Weights of a small transformer language model.
Architecture: no biases in attention or MLP, untied embeddings.
Training: a variant of Muon for these matrices, 626M tokens, 4778 steps.
MLP neurons of a small language model. Each row is named by its layer, matrix (gate and up: input weights) and neuron, and shows model dimensions 266-329. Each number is 200 + 30 x the weight over its row's rms, rounded and kept within 0 to 999. A neuron's up and down rows have the sign that makes its largest values positive.
A block is one neuron, or neurons of one layer that tend to fire together. After each block is what it responds to, as a language model described it from the Wikipedia text at the highest values.

L3.gate214,253,250,189,222,202,180,254,215,185,232,223,265,219,175,245,156,166,188,247,188,261,208,139,161,160,198,190,257,247,201,182,227,184,222,167,169,220,223,227,138,201,198,169,112,178,162,217,191,171,157,245,251,186,212,184,226,194,221,192,231,157,241,195,217
L3.up214,169,193,209,200,184,197,218,163,183,224,179,203,208,259,191,255,209,222,198,146,155,227,181,209,198,262,225,212,192,242,189,196,165,191,218,228,199,184,202,191,174,215,201,232,166,226,223,207,199,173,192,232,154,235,200,190,256,243,187,136,270,166,182,236
Description: Part-of relational nouns. Fires on the final token of nouns denoting a part, extent or member of something, usually before "of", such as part, scope, portion, parts, member, name.

L4.gate142,235,189,178,218,211,209,249,215,202,186,210,254,219,250,199,176,187,203,195,190,224,167,214,211,176,203,142,186,210,198,154,178,162,178,205,227,191,190,158,214,158,233,187,250,183,199,193,175,216,168,198,201,153,188,201,220,219,219,216,185,144,255,196,257
L4.up142,216,181,245,203,203,242,277,216,222,193,212,200,234,223,161,154,184,208,249,179,190,264,148,239,214,198,216,194,172,170,145,192,160,212,144,206,180,190,239,190,189,199,199,227,202,180,209,190,177,170,196,149,231,234,165,201,249,216,197,192,127,295,209,250
L4.gate171,252,223,249,183,202,194,213,202,194,186,195,203,226,151,185,211,164,161,240,213,205,193,193,226,249,197,179,190,173,192,198,163,226,193,171,191,185,189,292,153,183,201,176,169,176,239,237,210,155,151,169,175,246,211,169,192,183,256,198,222,154,209,179,203
L4.up171,228,192,174,199,268,148,204,229,145,227,240,188,212,185,178,181,172,207,217,163,179,225,202,229,204,166,230,203,201,185,295,245,176,211,195,213,236,217,211,210,118,212,236,188,182,217,161,225,199,228,136,196,173,188,200,232,208,217,260,179,209,179,217,179
L4.gate365,235,199,183,147,233,198,221,207,278,134,209,198,150,203,194,183,197,212,165,232,175,236,184,158,199,156,206,166,185,192,169,210,222,196,187,180,219,238,197,221,195,245,212,209,197,157,206,187,131,209,192,188,218,229,219,217,183,213,173,220,211,185,216,203
L4.up365,232,205,215,196,254,156,198,184,187,217,163,188,205,168,224,238,178,214,161,173,208,227,206,226,147,186,164,203,164,290,199,239,157,201,222,207,202,174,212,170,151,211,157,195,214,170,200,180,151,194,126,200,190,212,240,240,246,221,265,231,184,209,201,202
L4.gate396,219,248,230,219,185,200,180,205,192,271,191,237,221,198,204,225,200,215,206,205,231,189,185,179,185,198,181,166,221,237,248,179,231,185,227,180,196,220,187,197,215,220,215,187,211,127,206,173,206,223,183,225,256,173,195,199,170,160,204,197,243,240,180,196
L4.up396,194,204,190,231,182,209,170,192,183,219,178,202,160,262,149,194,254,190,170,229,214,154,137,162,155,208,241,197,177,208,214,208,137,231,194,184,212,197,244,195,181,204,183,236,176,204,199,213,202,203,186,215,190,227,218,199,190,181,166,193,194,207,208,190
L4.gate539,216,148,194,186,230,222,255,177,195,197,159,210,219,187,234,147,220,229,198,223,250,178,184,192,215,201,180,202,234,196,158,210,187,170,184,181,111,229,189,280,239,148,190,173,201,188,190,234,153,140,167,254,202,146,188,169,248,142,212,202,156,145,230,184
L4.up539,220,200,203,182,155,194,186,166,213,221,187,164,204,208,188,190,162,211,169,185,189,163,189,191,149,190,218,221,164,170,213,194,261,159,177,232,132,158,188,252,190,193,225,173,219,223,228,209,151,231,164,194,156,203,210,207,248,166,248,178,229,150,185,252
L4.gate636,187,227,225,182,226,174,197,236,161,191,176,212,216,166,197,211,235,186,208,138,234,183,185,208,160,169,167,235,155,168,211,152,208,225,235,214,198,224,203,210,196,173,185,213,150,188,191,235,179,148,203,207,178,232,174,212,146,188,210,188,261,235,227,194
L4.up636,147,167,221,201,169,225,226,195,149,161,195,196,265,129,203,218,192,191,212,191,255,200,192,203,178,143,144,172,244,219,208,216,199,209,206,218,196,223,184,219,289,147,185,177,223,193,167,240,196,222,184,176,221,172,224,212,170,226,182,198,174,163,161,191
L4.gate658,213,231,249,167,162,238,180,237,101,158,185,217,209,175,178,195,181,181,202,157,241,179,174,229,200,176,190,243,205,282,175,252,178,214,163,197,176,225,225,219,163,169,179,194,161,204,171,214,170,188,158,221,198,167,156,178,172,213,238,255,166,217,186,218
L4.up658,211,200,246,222,263,177,240,217,175,245,186,180,183,189,174,193,181,194,247,197,187,185,153,204,202,200,163,168,200,192,151,218,200,148,190,186,227,194,208,174,187,240,193,198,169,237,169,210,171,178,223,182,200,247,146,223,188,271,193,210,193,215,224,192
L4.gate663,219,178,223,173,244,210,228,213,244,149,190,197,203,214,235,227,157,221,187,185,233,227,199,192,171,242,190,238,201,187,173,248,183,230,162,161,146,189,195,191,165,214,160,182,274,226,253,200,223,156,198,196,164,168,153,192,193,216,231,173,141,212,198,225
L4.up663,215,190,223,182,248,242,181,190,235,208,196,184,192,209,205,185,171,198,208,210,211,262,200,231,180,233,163,207,181,247,120,191,194,237,179,186,194,202,195,211,177,190,207,158,250,226,205,248,217,186,148,258,179,160,164,201,181,215,187,162,214,189,196,200
Description: Noun-completing word pieces. Final pieces that complete a noun, often one just split off, before of, in or a comma, such as screen|play, out|come, dé|but.

L3.gate144,235,186,210,177,158,177,168,171,156,191,168,260,196,223,203,225,211,197,208,253,249,183,240,163,196,206,192,193,227,216,176,167,209,190,190,204,224,170,200,202,182,171,188,173,205,187,184,201,176,213,148,168,129,101,176,194,233,227,187,139,240,227,106,163
L3.up144,215,232,130,210,192,205,202,203,198,183,188,246,142,224,181,231,148,212,159,221,179,219,280,182,222,177,180,209,211,175,198,164,215,236,232,198,219,187,214,238,208,212,211,151,223,176,176,206,179,220,180,226,187,145,156,208,168,186,173,160,215,222,141,188
Description: Paragraph and row breaks. Line breaks after a finished sentence or table row, just before a new paragraph, "==" heading, list item or "|" table row, plus some sentence-ending ". ".

L6.gate71,177,212,248,232,191,165,227,109,200,172,199,211,187,207,260,225,145,204,165,151,191,200,189,252,140,183,207,155,242,212,156,211,223,214,196,207,152,177,251,188,211,243,238,196,208,159,155,174,195,205,176,215,208,141,133,190,246,158,199,208,250,168,187,175
L6.up71,243,221,246,184,184,200,214,177,222,208,170,269,231,175,218,215,209,192,176,182,153,226,139,192,227,312,138,185,169,147,175,231,192,242,175,209,188,236,200,245,237,245,180,224,194,187,146,184,171,203,218,218,210,118,200,211,253,192,195,155,270,179,170,196
L6.gate93,230,211,194,208,173,163,202,151,170,202,200,143,178,129,186,215,160,247,228,240,218,187,175,234,188,244,163,179,189,223,212,253,281,192,207,139,235,198,172,178,244,193,178,217,198,158,177,185,277,220,209,197,184,216,157,206,185,163,234,203,213,206,195,163
L6.up93,189,208,205,234,158,192,221,230,167,154,195,216,161,207,209,168,245,211,210,223,175,188,211,182,237,252,156,177,215,214,218,224,211,224,158,249,212,281,171,241,174,182,164,191,199,164,214,276,237,184,207,167,204,204,157,253,219,198,169,228,220,176,211,205
L6.gate319,107,190,209,238,215,181,214,175,217,218,177,171,181,220,196,194,205,202,151,236,211,234,168,235,158,177,229,171,203,163,245,155,157,222,189,214,240,208,243,297,247,184,195,230,200,181,186,188,212,215,175,245,239,157,196,222,233,174,182,158,243,152,174,211
L6.up319,136,226,179,226,217,213,187,146,218,185,216,209,210,222,259,201,201,226,217,252,202,195,196,245,194,170,207,181,171,190,229,201,120,226,175,247,181,248,238,254,209,174,209,204,203,145,141,180,208,191,190,208,203,190,171,211,190,158,171,192,228,139,197,228
L6.gate328,219,185,194,179,194,180,269,271,146,191,156,146,227,120,251,196,258,181,186,281,240,208,203,203,197,204,222,169,164,228,210,166,221,149,170,219,202,245,176,209,157,190,194,179,190,199,187,248,225,241,144,187,210,218,167,141,231,223,186,242,221,205,168,201
L6.up328,188,153,239,172,273,207,194,217,187,192,198,255,175,220,141,184,216,191,183,211,245,178,170,207,175,194,236,170,209,197,193,172,162,190,191,193,265,235,200,208,180,175,172,130,150,221,188,209,241,253,188,234,198,188,166,179,200,174,121,216,188,191,173,194
L6.gate373,224,234,169,166,140,214,182,133,174,190,176,250,201,247,234,219,196,222,234,208,260,197,156,186,203,197,207,173,155,194,180,225,191,157,197,237,210,236,200,179,236,233,183,172,229,191,175,185,229,209,212,218,243,175,162,239,217,148,192,181,244,202,158,178
L6.up373,227,231,220,202,170,171,167,156,140,184,183,141,165,212,211,170,182,224,185,229,147,254,169,207,243,189,236,187,190,202,201,187,190,168,193,232,214,212,211,254,219,210,166,172,191,204,159,193,223,218,196,193,219,197,160,219,224,150,180,132,247,172,200,148
L6.gate378,182,212,135,189,191,165,140,218,172,212,180,180,206,202,217,172,198,190,151,205,163,193,199,167,198,240,248,172,211,259,201,251,206,188,266,191,218,225,247,249,234,205,230,190,229,232,215,198,235,169,178,210,257,199,159,162,187,167,168,170,201,176,185,154
L6.up378,261,232,161,172,145,185,173,196,202,189,202,146,181,167,194,191,164,246,186,229,174,185,149,235,261,187,184,177,195,164,227,161,194,193,209,201,264,279,199,256,157,153,224,165,258,147,243,258,242,215,206,239,185,206,186,172,229,198,162,164,198,186,161,226
L6.gate555,161,230,196,223,193,150,177,205,219,202,268,143,196,193,225,176,167,263,219,225,226,194,185,193,197,243,232,183,228,210,183,194,188,177,212,193,205,185,177,205,218,227,151,170,205,204,161,236,141,209,158,269,198,229,140,212,259,139,204,182,202,222,147,202
L6.up555,161,223,215,180,193,171,164,204,185,264,250,163,141,184,204,179,198,264,268,192,229,208,192,211,140,240,267,178,186,192,207,204,262,154,210,186,179,217,204,201,234,208,137,184,250,178,183,218,160,223,200,231,177,241,176,207,189,126,177,163,188,212,165,159
L6.gate667,188,194,196,279,190,195,171,218,178,155,181,159,234,158,211,185,221,170,152,205,181,193,172,109,186,198,200,200,201,193,205,172,187,178,186,220,246,196,198,231,184,264,175,178,229,219,161,182,170,200,161,170,246,230,149,221,165,193,176,188,182,195,172,160
L6.up667,166,223,165,229,179,171,212,211,204,204,206,156,203,189,176,241,204,254,171,221,178,197,188,177,235,239,191,181,189,190,205,174,128,239,194,161,205,188,234,201,201,268,197,194,193,251,189,186,224,183,195,135,239,220,180,242,152,153,225,153,219,185,131,218
Description: Line and sentence breaks. Line breaks, paragraph breaks and sentence-ending spaces right after a finished line, e.g. after a table separator or row, a coordinates line, or a sentence's period.

L4.gate4,196,220,152,198,177,235,221,224,201,178,137,168,235,192,212,212,212,245,235,226,215,173,135,216,213,175,163,200,250,203,153,210,222,184,297,201,255,212,181,206,217,204,183,202,271,207,228,229,188,202,169,217,147,199,168,167,241,164,181,174,236,134,202,183
L4.up4,203,200,208,166,187,240,204,181,182,174,194,208,198,203,192,225,217,191,202,214,204,241,156,236,149,207,194,198,156,214,171,213,207,200,273,234,246,212,231,179,197,232,169,216,186,203,203,231,194,202,215,207,159,212,104,209,222,260,212,165,232,178,217,164
L4.gate104,141,196,235,285,173,198,187,238,244,247,210,204,77,189,200,211,200,193,214,206,228,186,173,174,194,163,227,184,237,154,227,222,214,203,190,228,185,192,227,221,179,206,188,202,192,171,166,243,127,180,219,169,188,203,211,169,231,206,205,225,213,185,205,213
L4.up104,164,230,229,278,197,257,190,229,262,204,200,178,134,213,163,189,194,179,214,202,195,172,236,143,214,199,231,181,239,202,199,198,189,157,188,170,180,205,246,220,164,217,187,185,175,223,198,285,184,181,173,239,202,200,269,174,215,189,191,223,190,172,162,173
L4.gate216,178,223,184,225,157,202,209,200,217,158,180,235,225,228,235,180,184,236,191,209,184,163,157,193,184,250,209,201,186,204,199,211,203,232,301,206,186,214,181,214,202,191,190,169,239,188,197,200,170,210,201,169,219,194,162,230,249,162,196,199,185,210,114,149
L4.up216,186,221,161,231,169,173,226,154,181,173,173,177,198,197,198,187,187,207,215,222,166,208,171,157,199,205,195,216,204,156,189,210,202,243,245,217,213,177,185,204,179,204,208,183,244,174,158,269,172,200,193,198,191,183,193,222,196,203,196,188,175,234,150,181
L4.gate338,194,239,238,201,229,222,265,215,210,113,220,138,232,203,152,201,207,197,224,237,188,215,256,228,208,197,216,213,200,158,213,194,207,188,228,165,224,186,211,200,225,228,207,223,231,185,183,237,178,229,184,251,273,195,233,181,203,231,210,213,221,179,248,171
L4.up338,165,203,185,177,245,161,211,130,202,190,144,192,211,172,209,203,166,173,176,200,193,209,203,234,130,226,230,187,169,193,248,224,234,210,166,267,216,251,212,264,216,200,206,194,215,225,164,277,189,210,212,225,217,188,217,188,151,195,208,201,216,181,174,165
L4.gate497,214,191,245,208,170,143,182,234,158,183,260,184,188,195,239,223,196,265,214,266,199,177,128,224,195,186,220,204,201,212,258,199,192,247,194,224,191,224,218,219,258,222,174,170,181,185,175,217,207,201,178,230,203,146,173,153,157,178,194,152,254,181,171,137
L4.up497,236,181,167,251,118,169,158,182,234,184,198,220,169,204,157,201,191,187,180,233,183,245,201,231,195,172,202,194,220,214,235,145,224,263,216,247,183,271,202,208,247,168,165,192,261,209,187,221,199,233,194,178,260,140,147,205,168,209,177,191,228,164,189,124
L4.gate596,200,227,177,235,159,215,169,180,192,175,230,204,170,174,197,202,192,201,226,169,170,215,211,130,233,176,183,192,209,223,157,195,250,207,145,262,241,208,270,214,218,226,178,235,220,219,186,150,196,203,162,239,170,176,147,222,144,216,204,183,223,198,202,128
L4.up596,201,223,216,199,158,213,182,185,168,167,192,152,196,171,227,212,230,264,147,215,195,189,245,188,200,217,175,213,176,186,189,192,241,199,170,198,220,252,215,234,218,207,150,248,262,221,192,230,225,220,193,232,193,181,152,197,216,229,181,175,223,191,224,157
L4.gate600,201,201,198,198,169,176,184,147,172,161,228,182,185,198,155,216,200,246,188,211,165,182,194,184,236,239,168,204,215,203,162,192,218,240,166,216,189,257,199,292,217,202,191,187,203,172,152,254,201,189,129,240,187,163,144,224,198,202,224,202,214,226,200,148
L4.up600,197,202,197,198,172,157,233,157,184,148,201,184,174,189,163,218,217,227,181,217,176,188,183,195,244,221,187,183,222,194,190,166,204,227,180,214,186,233,209,261,246,197,196,194,215,151,198,237,216,189,133,237,179,147,150,243,212,190,225,195,188,211,181,70
L4.gate695,174,199,198,218,159,172,214,216,190,282,216,228,239,232,190,149,213,189,189,245,189,186,170,223,157,188,162,249,217,197,200,142,228,266,223,193,230,217,203,170,156,171,190,207,171,176,200,236,208,204,226,189,184,174,241,197,209,189,235,165,209,191,174,215
L4.up695,187,204,177,167,199,216,173,184,166,219,221,167,164,186,200,233,232,189,213,219,177,232,165,178,195,246,184,227,177,187,223,207,206,226,193,215,230,214,222,256,275,245,146,188,174,257,176,234,165,193,216,155,164,182,165,188,193,219,199,217,240,201,137,164
Description: Line and sentence breaks. Line breaks and sentence-ending ". " spaces that close a sentence, paragraph or table row, notably after a table's |---| separator line or a row's final |.